config.yaml
n_layer: 11
d_model: 192
norm_place: "pre"
norm_eps: 1e-06
rope_base: 10000.0
attn_scale: 0.177
init: "normal"
init_std_o: 0.00798
init_std_up: 0.0306
init_std_down: 0.00399
optimizer: "muon_variant"
lr_mult_o: 0.847
beta1: 0.95
doc_mask: true
steps: 9650
MLP neurons of a small language model. Each row is named by its layer, matrix (gate and up: input weights; down: output weights) and neuron, and shows model dimensions 0-191. Each number is 128 + 24 x the weight over its row's rms, rounded and kept within 0 to 255. Numbers have three digits each. A neuron's up and down rows have the sign that makes its largest values positive.
Before each neuron's rows, "fires before" lists the tokens most often just after its 100 highest values on Wikipedia text that the model never trained on. A number after a token or word is its count.

fires before: " |" 22, ":" 22, " |\n" 10
L8.gate36:150071169151138127111126180147131137180129148139096118116124104149142124176111127149092117086138113156125124112118154165089084110111126090155116129114130101157112136107077116110096134174137122158139094149131166114171143148096141126136135110098125137139106125077175118114096143143127173141103111135106142107132131111120142127158101145126129150117118108122130107135132108168145140147132164171153106145138123139119160104157110127115123142162152154175128106188124095135091105127120094136121132087096163073115139137085110199135146149122133108126149125101108133144094132126108159091
L8.up36:119134136093129098179149151111179139105097139127167122131130189103138126153115112117119095108146082109137117160132163116144090129125129137126134110088150094126094146088149098116143128113143093120164078104151154109100139089120092141118130125134118158118083114129133125097138148122150146119138104100132156114148129097146184131118163128101135118116140113115148164128122151146124140143144171105146136111154113149088089109163122127140170145110130086140093109113170153146090154198153114143159136063147134134106117154117089158097127136091118166107101143120152140161118115122162116125
L8.down36:114172128143132146144120125132124082100193186128146139154139090134106110144139111143161145134138162125152143110112117117146136133174159151127146147049176155139100129119124142121139132114100108112153081118112084107113127119131119150169102154134101165103131136167136129138134099124151117105116143101135147131137132166100071180117115119159121164132135162152153097087131133115081125108122062095089136110103129117124147145119113128119123135123151126081081168129124145131122086113142143141119152128158115135134120111193110141115095088145129130104134132151167097089104122135124145139

fires before: "ant" 17, "y" 14, "ies" 12, "ately" 7, "ial" 5
L8.gate114:092133121134140175146099159150096100128113132141128125096116157106178122166124139148138056109120131114065111128116116110124101109112133154119170106130113159172106109160123132165152133161059078112154152161098139111120150142143121111100104167168113122120134125109122118122126110104128100116149128126108090118136120090139132101103125147167161161092099164127142104177156134133121095147127149157111165153097144153148126109132093119159115170096128118139152104147115120096111139133105125121110115155162166124118147107131143121105105128162185112123074119121157161171122106138119136143
L8.up114:130130116118137112107100158105159107135118162122121088117163126088090170102150145104157127063113119148115077141119094132085071171112123160140118140149145088124162128151094123134112136102164128121158139157135119170128158111085130142106096115141116126128120097116150132123103106118150141129119121122157173109106146112148096122176104151100096124167099154115156125171140140114096191157160108138140160140104152123085099156158129093121125149158146129094138127129142178116084145176111146139141103152128126089149085111141110104106165160127119113112117125118120130133138152112130107154
L8.down114:141118123061076141163130143134163145136104140112118129127140115124099141120131125157159158089152111156127119119159148154155140130143145105081119160102137149156091116125109101156138109119134154140140129157108143158101129163146178090124085149146099125109111100116126190121138084115143091162151164137128124126159124079131124121117126147130178074096138126150078156119124139099120146134133093112125157145113124120129137100134183168169086139154127110127135121114102113124173102159136122126142119154153125159117130110095163136088135160117079099163132122089109126114094121120144157086

fires before: " " 34, " (" 9, "}" 8, " U" 8
L6.gate231:121148119152146140172134110150129109130093096110087091134125108139139158131135172106161133137067116163163104106136137098097137131163103123156144135138150168107122133119100144124105140125141107126139176114101115127165101158163119136106111096137121104114138148099102122146134142150076106121120149072135118135141098193112199147108132121125104125114101107140139154109192127112149144147134080117127145133152135114126187156066099086153158114155130121107152099113129134130128101137097148126116131160116130104168083164113153134126103139130144114110154134119147086122118159142135124084
L6.up231:141149159065091128127173144176140156117102134165162169137134133102096105158176135148158158122139094099158079115145144090111093130114167099111160139087086138133100114138135152130121130110127094135158120173119146169181176183082128137157133106118129133151128125135132120085139132103123127125139138121123122129108133168105093160105129091110151138121130115101130153123111118103133131126133115125095135121148108110131097117094110121146149146105146105095162107089109181148101130139125122171104116142153127130122132161087090128134095124118170120149148126112156113093121102162097146096
L6.down231:155118161094143158116081114087147135135115128172121160167108139137075191132113086103132125077127125149109125107121134165146147113126112126128132102158126139130105132111139114094153149142104176123165147151135134149144137151111093115152114086157099169157130089166145124180116097134135140111151117152113116066119109088101096119126109150148120111113083141143107076142115122134191132155083128147096135120153134136141102099133123111149093152104130156164121117148130163149103134147122095127163139139148139167152103122121116120105145141120099143123114107095118183135139090143118123164

fires before: " of" 41, " by" 11
L8.gate348:164077093151131100150111111136142181140132098139124081127131133078118129129115092121182091097151114127113075102161105120119151161098086141143111076108123109120136091118111070135119176178107100125126132116133119110136124137155147144168101094139137169151149136127167129128123157129153107129139111100110114078141132154134120152098118139154090136131118124133184117123137146133121118123144110108137109169125141119144124127163158172120125140167158150132118115194107108127140096133070173105115178095136118122118130182129153124122099151129125097142121132139156125125141136143112104145
L8.up348:135102129101165095163123162123095153154160155115125077109119098091084140137139116104100114130098165159133104148154118142133157154144129158080125132150132123160126112136170109160123119143100125152134115145152089151126127165118141151122162110103126107133132146120113128088101095172140109144179116105119158159134148119093101151114162152132102160096117101124113115110172119129111146148119114134078158129160115136139116098150113108147114178130127099160137117162152150129118092076095154133097122077166105107163105097124124146104115122132144058129102143128087142138118120137127151177
L8.down348:111098128144165078134163137093111182129157143120156098119142137133119126081154148140114096112105128104100108141089112116139158122173133133120094122068133073162151116146139144131110100132108109117107137137108145131121113107132148136129076120117162145147159145127122155111138148135147134093131126087140175131147132150144131100117139113117146160083125110124127119123122062121098074114087124135156115129120158134142138113135179133095187112193127131109138124109139141131159125155176138076102156078120186129162130133108122140118089159170104110117134128117155111129143123155135140133

fires before: "ed" 36, "ing" 11, " the" 6, "s" 5, "es" 5
L8.gate307:134127156148145103131169145168142163149144126136091147115157139132102095096136099140145083121102131157125122068137135139134119155135155152141167102126111095122136128128156113110143156109149143127145106104113092141146087101110128173142121115175122102094108120142121122168118096076130107171107135139084147117136122131127121130107122127114153144120064090118116121114139153150127109175132174142087136106069139083128077134124104132101127124103142112158112117120120084143126135174132170131123099150144152162143167126116145190150080084139133113135166092146111109154139131125152109142
L8.up307:127103134117070134110108129150165103088117157121146106086182096114168117132127146169151140101167136144155109130108111109097113127128104150157154167131105146146167129135152141152136104121093125165123120105065099135108114162100158113085175124157111083165133094113131164128084123098132117117129132117097123096105128126143121150143084147135125166175144154128148131150121113109172159118148122134151095145153100146111199112099148113121124096136119113112134128147065142163172153131121104144115145134120124124123127102132119146134144139085163153103128117122128134128118133150099096082
L8.down307:139139139132093164110128174107126132125143059114123119154194152126126107092147146128101092105146140088114121158108147136110128128093169140141122153137094141122121161113134133112176205086130144112133098141151133133153166151094192121110136117129152130155107139093129119159116110089150120139134123156147142123115135142178128141126159193145128097148111156135123134132121137139115113169100121124122152092124122144099116132104172117080152104150123132136149111122114131170114156101151076139138126079138142110120123091146120099143155117077119131121120148131133124094104126151162086087

fires before: "–" 34, ":" 10, " the" 6, " –" 4, " C" 4
L8.gate226:131152108169129166094097119125128099097123080123125133123092141102170140138175166155127132113111148108150116133113147176158126138109126104149143118121103154138110125118108115126101125156114101118167139133150145150068124103119124120123136081142172138122141145101121115145111167079122128155069149168115126118160149131135104163124124116148140188127128102088165156118134126126129125092095131113123167102157163134133142114110091095126093117122105169140162137171111115124105121116117140144156149166113161112102154109114097127121141139109132189092135122118101071105176115149073139125
L8.up226:110122171106128125149122129129133100124129156101146153127129174122105136106140132136161104126131154105109126110125129133106158165148098146103110143133156111176127143171152113130084126167133082140158117132129155140117139095125128175132188099115125105108114129110107199168088131176097132096115133137093138114112134085067124193113138117130092106168140141137162105131138154112099167108136087131153065150093163130123097111093136150145123151139118149101104136123194131129160127112112109116121122176124121088143136107142156134147131132122134125123094169106103103105124133128108120124
L8.down226:130098095104121117118106134112113140140135153203151146114122144130153148113125104110130115116158131101126153114096161092136163133126161136075099141132137138126138136128177119118144149112104138076134150147140119114114135150127111117147123100160156187076119113101110112071096136135101159069114123119142135129080110157130141151095108140125169124167128101120152141129154091128163121113143151166166114117164212112125119122103180150126160121107104160153136101152142140108108135149130094155145113125101124081144150122149139153114144146135110102116119117095131099110122181121164113125

fires before: " " 29, " the" 13, "stitute" 9
L8.gate458:104177093168078173116107147135127076136117099128164125124093132123113126144138180154128124138136122157121155089098133129088086136152111123136088141137116134112107147129128144151155156122158111126141159133116134090130137128133179131124159171156137116138114126086145105124160134098140102105120104117151126132155107101124127113145161120104090095160101105107162116134094115121150110138114121128149192118140130122135172114119140109162120111093153122134142106120131123164126076147182158106129118145170190120092149118097137096125085096089133159087161123110117126153095153128113088128
L8.up458:142111122124170103124097139118113093169113146104129179180122111124103095178132141150074156067177177108144160097130125104120130107151124115164119185116125132110182138151118112091106120133105158131107074094097141128138135147108135122122120095136136102132198146092128149111117129105102168127104155106133139103145137120119074160128137132095110127096134141146096133152145157112157113132098094143101121138129127147126084140139154135144147119108147165129153116106158101112138119089123117122159129129113149118110134159126135105110097086118140154134120130173133161149148134109155161093
L8.down458:131135105140124115153135131175136125112070111141087127105122128177136144136135125118119166147116117123091117115153113096096096158115120133135105131120136146174106129111181098129165104120184140116126149142112118111134182134094119089115173143154122170151145176085148150132077121132123136113149069136127132154138162124149131121124125127147129089125105141107198145137115158150170126123126151166114121110078095146150141128141149115106113117157135125101133145143131107113107112121099129130122129151146173091148129147140078139145130108106137107087120134099075052118121129173133128106

fires before: "ing" 26, "ed" 20, "ided" 7, "ion" 5, "ady" 5, "ide" 4
L7.gate325:081112095074108131115114108174122118118120119124152109090113124125131107071140095117128113135117129137134136095157104161091131140130117116093132152148127148146105166185116156131135120115131107112105156073118135113157133100063106157114152118167123075150134106137128159107147090140125080132116119137120184148128103078111169190127127120100122134188153107142113137146143170120156108140116114103108130158139120140144162108146132081118153164134141119098119150162110105141118163134112106176159105125111153130126125156104147162158137132131147163145118106131182117148125117119136131109
L7.up325:149099147150134087152099149110132173108137100129125146170169093103117142118158070093122095117129119095166143171141144128178125104145128140143113116168084112095134065128117125150144136121110165110140165111124106151108128113120139120157123116134108078115135152140070163151105107117135126127159101133103100122110152118128128135126143127141116146114172056146110148137127124155119115135118103124099119119161142137109099143150131158114155096125096105158170141102135144191157192136124125133149111144114084144138136117166125118125168130109117120126176136117083132103117092145161149116
L7.down325:130082126115117149100138132149119113144157163118127128148140096149120128133146117112159116144143122109128179145173075128135112120119154122088176147115131069123092087108158168140163136129104117113137117120143125136111080094132084148123141158142133077122144129159132086093131117119104130138102148106104113139099177100104146154124121146150156115154133118137141123161094110144122127170172143082116133123130116100142161146072160140095154173106076111139149148124091136191139100138150110146147138124133113099139133104107138141135173111143093184095108173127105132127139133113150103136

fires before: "y" 15, "ious" 8, "ia" 8, "ade" 8, "in" 6, "ies" 5
L7.gate438:108112153153180098127136121144111076135129125084099129166142160141100114125141127116150115115166139164139146108103094117133087123152120100128163152158109160099148137146080125123113147147097121089131140126151142104121132165120121122146137112168135105127120139121172155131126105107147137097112122147168095100151149111148161078099121108125162085164163138149126123123121156135139175106124115184169117104119111128114090153139144104146125155138077136148122147148158185094149098126118109123148110109144136178136127137112097142088135110078098179118120132082092105140096139153111121158
L7.up438:146104156112150114092142100080087137148122159090110112116110123118115117171157115100110151113147098151144094109145121148106134125124146115124170100137109116148122109136124114153120138111128154105106139112139098113133136152132121138110115124109117146165139128116161080146118115109133139081114162120152141099131139118090123127149093115137097150125125145126155118125117121118090166181134153163152116132126109125076136138130124168144127194129080099135119145158122148098096169125119144129147086167119134122124154221085096112125113116118205132135109186095119156103148157163120119150
L7.down438:125097120127187157131098123079103118146132113090116117111148122132136150172139165116148115107145117123142171166114120126152128131129129107143124108159123126079165180193088125134132163117085118110161151110128117134102148151143144139154126114136143098130127129152152114118125087104142085182150128123161101109107124104121129120090145166140136130142139162132089151099125130140130159115143086105090133153082117120128130127125167109127088140138147104158156135084092129104118102103155106150167106107142159154137124139147091150074150106128168168144102139127146112103169147098108081139

fires before: "ion" 35, "ible" 7, "ive" 6, "ance" 5, "ions" 5, " to" 5
L8.gate120:148116168121113144154169158139097149105140138116124132114097109136138126110171135114137099144158108156132116115133113111119121134111102151157098108152133157124131164136134161157119140127130158170107102146129142153118114130149083113140119100152081140138120062124080135099121084142154135179163129106164118098087118115098087160100136110109112142110123134123098129133119142130108101134176149094092159125143149130162152092149120105151123103146134109179126157160135120136123123143115129159147164128113156117173129098114104148139161101109180154069087094179145068121125124098138123110
L8.up120:140145162127152132108134148136104137186112121114121095152127163150131150112177076149105080132143135123121128128126133154117137094122073096126128123117137120122112148132161130113145121135121128089122155135157120149090160177097159151151154145159081131119159117104141127106136144095090123123118120129191113130152088107115137116102127104118132191135104110107159147117129137122124109128162131136119182089120111101159120138127147100155145142138153140131148149129119176165138124141123077086116122166068097164128133114113113167093121117116169105131140083113137093166081155157110117096
L8.down120:128126085157114145142130157104124166127181131149126123116165160142106132144112085114089113148131114130131155092167147120130146092117129117146105093137139108136104122118149173135128146143127195173143144142159149099138141094151139140137068122136100128098125130177101122097140087108088106104144139138133098126117152138158099159095123117103137127114124156133136122124064100147125097135135134122127119121143144110138104140114191163135160130112116132098147176114129098137157138120167118076108114134103135121128167134113112146142156103098118181123094141126085047133151160132152115129

fires before: "ia" 15, "y" 13, "ion" 10, "ian" 9, "ious" 7
L8.gate127:185105096125145143132121169158145133110148120089136058123146100120099167124135137106161103087082119124108094124143121150111124128159083140086144112132122130128189094171143151088120118083103145149124160111168096103096135118101125132121160146172138140112110124149159115108136092109169133154158137123131130102134155137150138162071166161095152139170119136107103119127110144158131160147101147117145114100074122130108130121129139094157103189123126083123151154152159124132153111108128112143126110126128144138139125109126115156120103119134132146143150124119068160105125123139159154128
L8.up127:140099120116123100152088182164161084094117124115129113112167143162140118147122126081160128128165142129136150098142132136110160145144137098103134139097122141149156130172111156176146145118100158119111145112113140110084103115125152088116143140164135111126159144145126126119112117077097131164100101145157094115169090135126133118076127116163145130159156112080131116114085099132122133145145125107134176109113138129102173151161124106131122170154134117148119101134131084121131120087121110137166074109124165130142189140129150144089141090162106094102125147093127145126110155155106132120
L8.down127:089105101099131167120142114102134145129163135134080145163123102148123102163133131119114094103161123123144128156115130116121127142116109123111171106130108155119147132117126091157130133093129161115124149141156152165115124102131133117170110147151145108159127095139157113140140096086122116146143151166107092146149165118150117088136121139120128108141171175129134117126112076178131132131064130125150117109126116098076168139109128109162085156148135085147141091118167103090123128156143084134145129128150096172114119086120116145119079103154137141134122078151114135173178169106156141109

fires before: "y" 47, "ic" 16, "ies" 16, "ics" 5
L8.gate497:143100146129140135135107116120112099144086115108092132168125114136103131154098157156124112154165142140113098160152171144106139103140108109172138130102140123142180143134121144129135107114114152084117155128129138137078110137118134143116164162151102123168126123090140093119140119119162120106170159111135143135155146121161125112075111110126092129163105122133139134150110101102162142140086133127112168106116118083122126140146129064147101099134072139128131144152127126130177141153102092105136129085089156156138152157120122183073102099104170134127129158074118128140180136112138157115
L8.up497:110125125143153147118115146138110106089117102139083098156110095113145125147158141162097080147104123119103152139148154135112169104130135125132123148155097112136142108154117095144057136113132125122142169116144129130097148118089174152093151151135168136134142138116118150138133153098104111127121096140100106105152105147083135085095169156136075149158170136191107149141105145156136148131121105118164147130120089142120127156153064105173096140151107103137124103120159160128142112156128101102135112135117129154140167128130110110107142120102143141141121161086122142185131144112173149090
L8.down497:129128150153140160151160088170090154109166159125114148115139135068124144107129147148119083124142127114101131166095103142094130121170120103142153141147101124113132104127133118116131108112122148065149075123140148094108142145114149090146096118118155127154130136140128081136164163112140091097150142142132111119135132149121166133132151174089109129113150146164122168151156154121143147134118132111135099096092144093082147142159108039184160143115117099112136136148132125161146114114092128097142124119124123162091126139123126179118095144098128117125095167148120092135135139140128142107

fires before: " |" 22, "ia" 11, "ical" 10, "ic" 7, "al" 6
L6.gate491:150100131107157107155114153151103083102096144085128117106115173152136109154147131131109141138113123163119156136121197142112118118118073127150134161138115104130110148107115125128185138146110114121107138154144099147147117147138142165152141131137127148133143127174146117143109114092082137142126095146115096154102157096150144175134117162141177125125154116100063108136096099157132137098106146108124085112168102130089139122127119125114150150086151142120086141100119135115129134151136103079145158086157158149091114122121089142146136133133127108122158093134145088095178162141153164128
L6.up491:124160069123143138151096112129079159137131119154086143114109147142128115128137154100160127141109156148091155145116154170144099114129135137179069138173093141102101083150143171121117128110128151138136139139152115118131161195136100087181151150115110132133107127149105159116123199137125122145122152092113101101118160074154087131123129124168190113132120137136121120138144120136154158126112127144131105135128069107111107114131123085122096150110164151133104142099130147099102137145100125122118122093095146127108104141100133137109122110105112173105120129154144115131141137156152100151
L6.down491:101148143104132104149144145122124151146111129067116118113121117113094141128126123134103140085141146200109154091125153087137104138105119138180143141114140098082151104127144104150069126105129119117138109123133122119150123135175139186091140119140169121113093140163131134094152111090119109127127146134134087144113140133202142116113136144178145147138091114126130133170110111103101153124112105181133101096166136126138171156101163112150123145095111148138111111127146116139153120118111152088157113144156128143150148130136102144098179148141110156112119092122100133080116133114097164163

fires before: ":" 15, "0" 11, " of" 11, " in" 9, " z" 6, " |" 5
L7.gate464:161130102142085086155140123118133168053115121145142095095149113148152130121137127112114169110121129114114138155163149103124122152157085135169087072103143137139128107075166149138146143130121118146142156123098143133109127117087074141149110115141100108179118126130122116116154165095103184142129167169128109132156145140109154143141137172095135157158130130108107161167130116147130127136108117107136109079131139109153162113104126158170108124134134132147121143072133111121091138105114109121109141101136124142120155145130089099083102139135130129147128099130160146106136082089156170119
L7.up464:125149101094123066143142132131110145127100135101091129127136108124140150116147070133151160132102114170061130137142119148130149131130110131113097126159153119178116099099111125142090137112156164146146161131163118113078123198128083134156106118113117157127115129092167166088133101120110141128109132174128098114100155134118144140109088111135095120139121130086093132115097135124191143109124109124176126135142104111095120097169161134152140153136093127108148134130126103094135100132128129160157138146168133126128139139149157128139156108124186101125111144075160155151138141155140106131
L7.down464:148133101115120124135126134132140113180129112104134123123121072123124146129137077131124073129162114127129138145118139184151175096089162120099156142124141080095131130133126122123136083170156095143139140140147122134097176124145162129093128108100102143100106121085094120153114123141150137120168095144135166115137140132167118140178133104123100092141099105109141133133143171121166122145123173146118140163121114134094124191085132147184107108175133155091069113141103116119115122090099148110124130122145163110138111156103171101107109120121097145120156113143109125130117139135171133140

fires before: " in" 21, " on" 18, ":" 12, " as" 6, " to" 4
L8.gate6:104107122113102143125123160147129132153076099081136164112107142119119144110146155129169098131098141103105105134103126133094069136145145155122118106131137141159133167128121143135149094137131108158152163131134151113129106149088136114155161103062113119109136137104176133117142166103137118122155130108138120123121099125176144157109049108156118126147149146100111145113114105208163169134089146156095164119152110163132114142148152098158100109123133133107104157139135113105161121172088117135129130126134140128144143113130189137100097103153133151131142120083122096115097103146122131130
L8.up6:144103135166108110131136095129136143148138129119116130175113136120137125100105104105138091095189094128128134126115119155126176087128188127128151106105184082142112131156172104106114159132122156113087143128143125114107105140120129151123120123094091130126141132123112124115114164108117176146169128113077130098097169166129079142115088115123143071113161111117166100149106120128121147117120126129126128139099104152126105096117143158151143129124125124151112127147099066149171101092118141113124107175109172143121153155152141124107141160175104132099129150124111122108187145124147167135
L8.down6:095121182114139166103136115187137096098107159109166085140145088103127119116148132138130103116148173100132159124100163127131135148095172172074142084130132110149107146102168134144074120089126149126129155144127137140100086131097159117122113145124092107114122111128140099118140131151120131104150170099120149115124117125147131114130102101136148054131103177126131130134167101166109137118102092149131142118122099147151144140169148133198146137136152142096137128113121118112108114122130133124147150132115144164145129076137144164158114100137126125125144174092154128106104137141077117125

fires before: "ed" 18, "s" 13, "ures" 9, "oted" 5, "ured" 5, "ents" 4
L7.gate61:147072112139145135118160140187124085156101121126137153117139157097159127114150130111112121136100143119128150128099138076132140105105171134105136133088089113128101171135122125114147138111138093150121127078090108113167157121135137140121114116127089129115121078121107180120138132158178142135111171156147143155129112110129125137175131138117131116153120127152140131142130131157110164169090097113140126163121112133135170071134167133135118121147110113189139116108085108142107185148169107132143140119130122072144133100165164123162149141107157103112129119112127110081093108127142105089
L7.up61:137138115156127089180102116112126156140153147152123121107167139126142122143083113112139129068124095123139164174126140148128116098094111145128130108129144101095128179115155106133118121102104085171142120113120121157121102167117158131139096123131155173116117161191161144159145089137111108135148141104125096110110095112131143108125168117126139118110123125141132158186105161141120167113083110149109113118138141122133105109122165145173123159132115119091143098112141136126114100089131132083092173139138126102137143093115171116148124147158045111129106133122142126104112088134154150158
L7.down61:120116134116135132114143101154158119154136125122147125127117159103107120098136147118103154145074143112131139104145174151092113153162132133120128183131129088138123182107149144124148127126163120124155125145086107116119121127125127117135096120136116123105130125087109139127202124123118126167094143140129123140126124155150165091120118072123116127144125188138143150153126118116080139200128100131154147106144120170109090069107118118113085090119111129137159113110155114146106184124089173161134109101126142099122116126190133144151154094087134114143104094131112161107131148144161147100

fires before: "ered" 22, "er" 8, "y" 8, "ic" 6, "ust" 4, "ones" 4
L8.gate57:152123123099105109120117101135118133101117141113112100158114147147102137143113160118126083130212108060140139136177138166121124155129131145121121088101150105112167143172120176127086152114108108136138107138133132098133139132144122126150156176124120131124105107151120113129117141146121142137165165154127136116130128105096117103108095134088132131144119111142124113188151115114153147089127124159127127131116079125111176126111102123160106158160108155163124099121087113094081115189155132148109126150089105114165122147148144107127126127108133102150148100155111142104137100191106178121
L8.up57:127132123123130100109102124150108142157114131134111095116185129153132081122154103115123121114168135138129156080097156176109117101129130115086176113098152107133142170108119139123171141076123084135117118144139121118153104094130117108135151120159106130099110100106120169132115155142141089117173164128109162085130116183108118120107115153150134153090110141107114133146108160114131149106161117162129145136112099131143134120147108176136152109137126150124125179116110104090100170138119149153125095132136131143153144133128144182166107109054150147135076123148114096126109113155124125181
L8.down57:129122119093131118078130128089145088104165157115120117115115166100145095116158156122115149143134125130126128152154123177121092109194119126108132134096095143084174138184124140126154146149129143149132140156117175133152106066097139155136145135135132089142103111086138111135156130147112156133157118135132125076121134122096175137104123118092130113112146182186079147163136144151170149123104148167098124112088094090095134133151098136087126122168146094142118120143111102101112145150151130142131101143128119149090117137110125120096143140129175088137117136140145141120131130113114160119

fires before: "ition" 17, "itional" 8, "ed" 8, "ement" 7, "ress" 6, "oc" 5
L6.gate298:147088132099121116128148120137112084089107125085136103111105127106142142119138110145085110124107173109107135133148137147169121150093133140125104138153098130144132176100153123100126156090151117155126151115159132183107149109113140121115075089154142133133119140132107204116165117100103125174080151134136133110180105115119112108100103143110132136128119109153117153159129158120112118170125156108118114112174175146114134127133106077128136123130134189144126128149155120132112136147141116122136135184155108152138147140106109088102143164132181139166126117144092114137120065104105104117
L6.up298:123103135115153090119128096129129168147104138159068106068140145152118139144141139113172103148175112124140121140135107112150147129142110100120175143144134098116178146182126098135122145121122143136098125128107129125125123129144114136062111134132117107125119061133136118143147112133144165134112130161188119064140157147105109136128142180154148101122135095130133118113090153059131131141106109153088153144151106150143128126096146131107104123135102105135127090113137095137160153112105138115169173126111129156112162152150087122103164156116111124149177129113154145158127147125103105100
L6.down298:127113125153095135146124116121141100127176101102121145133121098124101120082099103131116096122139120129153136143145100139147135132113136151103082153107100136114137114104134112112154133155117114178129140110133110166104147130065090105126146131096104147117097152153153079164081149095113126142108158135096113112157182125112102116121126149122126110167151119162121165150160141152140064164122140171108146133148166168154111100142156188141118114133100112132126130169162142120109127127118097156153109151106167096135126112115191081138173099159163101128122128141126133124089139117151130134

fires before: "s" 22, "th" 21, "0" 17, " century" 8
L7.gate458:140119103142148129141136123141100154118159096125121119118128139139081112144121089135100138139156128111123158117177121109145143150144159123140107105114081107132174073125157087176140143082146147141121114098174132108112104148108113116128118126111155170159100122121105127153090108132154143138090149127126126120097169143137162123115171079089142203125161102114125127117174142101095092141129112162155129156083161157145116116129149105096108148122119121100110121094143118120172138094124105153155138116123118104144192166081117103129151156107153101115131123117121137141105104127170123110
L7.up458:136098153106113119144125123103119195119116144141130158108102123131135158126117136096105143096172088121136150155125119113129136140105110156122134121135157133133122175099130126164077158187118102111087092138078107136130152121099099105139134142150148136113105132129103163121153185118103180116121166136096129137152153147174095158052152127161126107127121141150095111135110130157164106118149134139135167133142140099155130149121166126120101126110078166105111152131123104136145096102090139160123097112156136113139145126128110109139086152089162124125132087162124142137122086151096115098
L7.down458:127072131116105164110113134167088130123171130115136176119114105081153166088123128147125140150134136139128092108076140087143121110102141112096127113106124175093094162116102110132091121127176099137138110157149150142109163118107120163137184157157148107142147129127123131155133127127107144087092132147128129091126147156140113126096133146105109186146092132149141110143159124100118066158164118140139119107114142176128118158126134111082075155132108126077118175137116125125145162099113130134158154123146136133117122167113084100129144160109143149128142136136096134138097143137160130113

fires before: "|---|---|---|---" 24, "|" 14, "otes" 12, " |\n" 6, "|---|---|---|\n" 4
L8.gate132:108140141153136119079141127151180120155155090135116149103098126098150143123131166138133111140139112082164172092166137147135124136153133094144168095112097101138141162145149145128107126120133060136099136087090170162102150140120140150133163199150112082116078112144074125087139111145137161108152133143118129133118119105141112104106130113126087129110098123117119120148141127160102097091140109146177104148178151108146130142155105139115105119132131108179108145123159088135103156126153103130116155119105132137136129127127131152131162091133139126177124101135083148109126109127142155109
L8.up132:135111115130143125118089106176116146144128110115109165103087136127127132133108157126106129163079109132112122139103156128085144093137135161179168172063120135170100195163118123109138162097097104146162156138133095079120135133109088126149148133123105119147103100140096162113144160103152118107133120135110135060138160141136113149101156115124119157129155129116119121142114154152182144144129149137116112169124147145127140106121156081107105138097155094129133128129095127135094175135155117114114108104113109122135148086175119115100139136133180126110160111139093111121124113168144122116
L8.down132:137093134110095098164143128106135105116065141167113147120115088156109144097141149147140101119156151133131128117151148130136161098091095115136121127135144083157164131143129139150158141099114152131099139109063137108136112075085122129095192118150126165093114150123150119167133096134144146041130136135102143125146126121126124120129127125109145154118105134112097106156137189128136111149101141132134162132138132127136125140108151137135098166097170107188120128141078160155132142148153141146171174108146149130139125089133115155109105125114162093133099096116134141118125115125157104152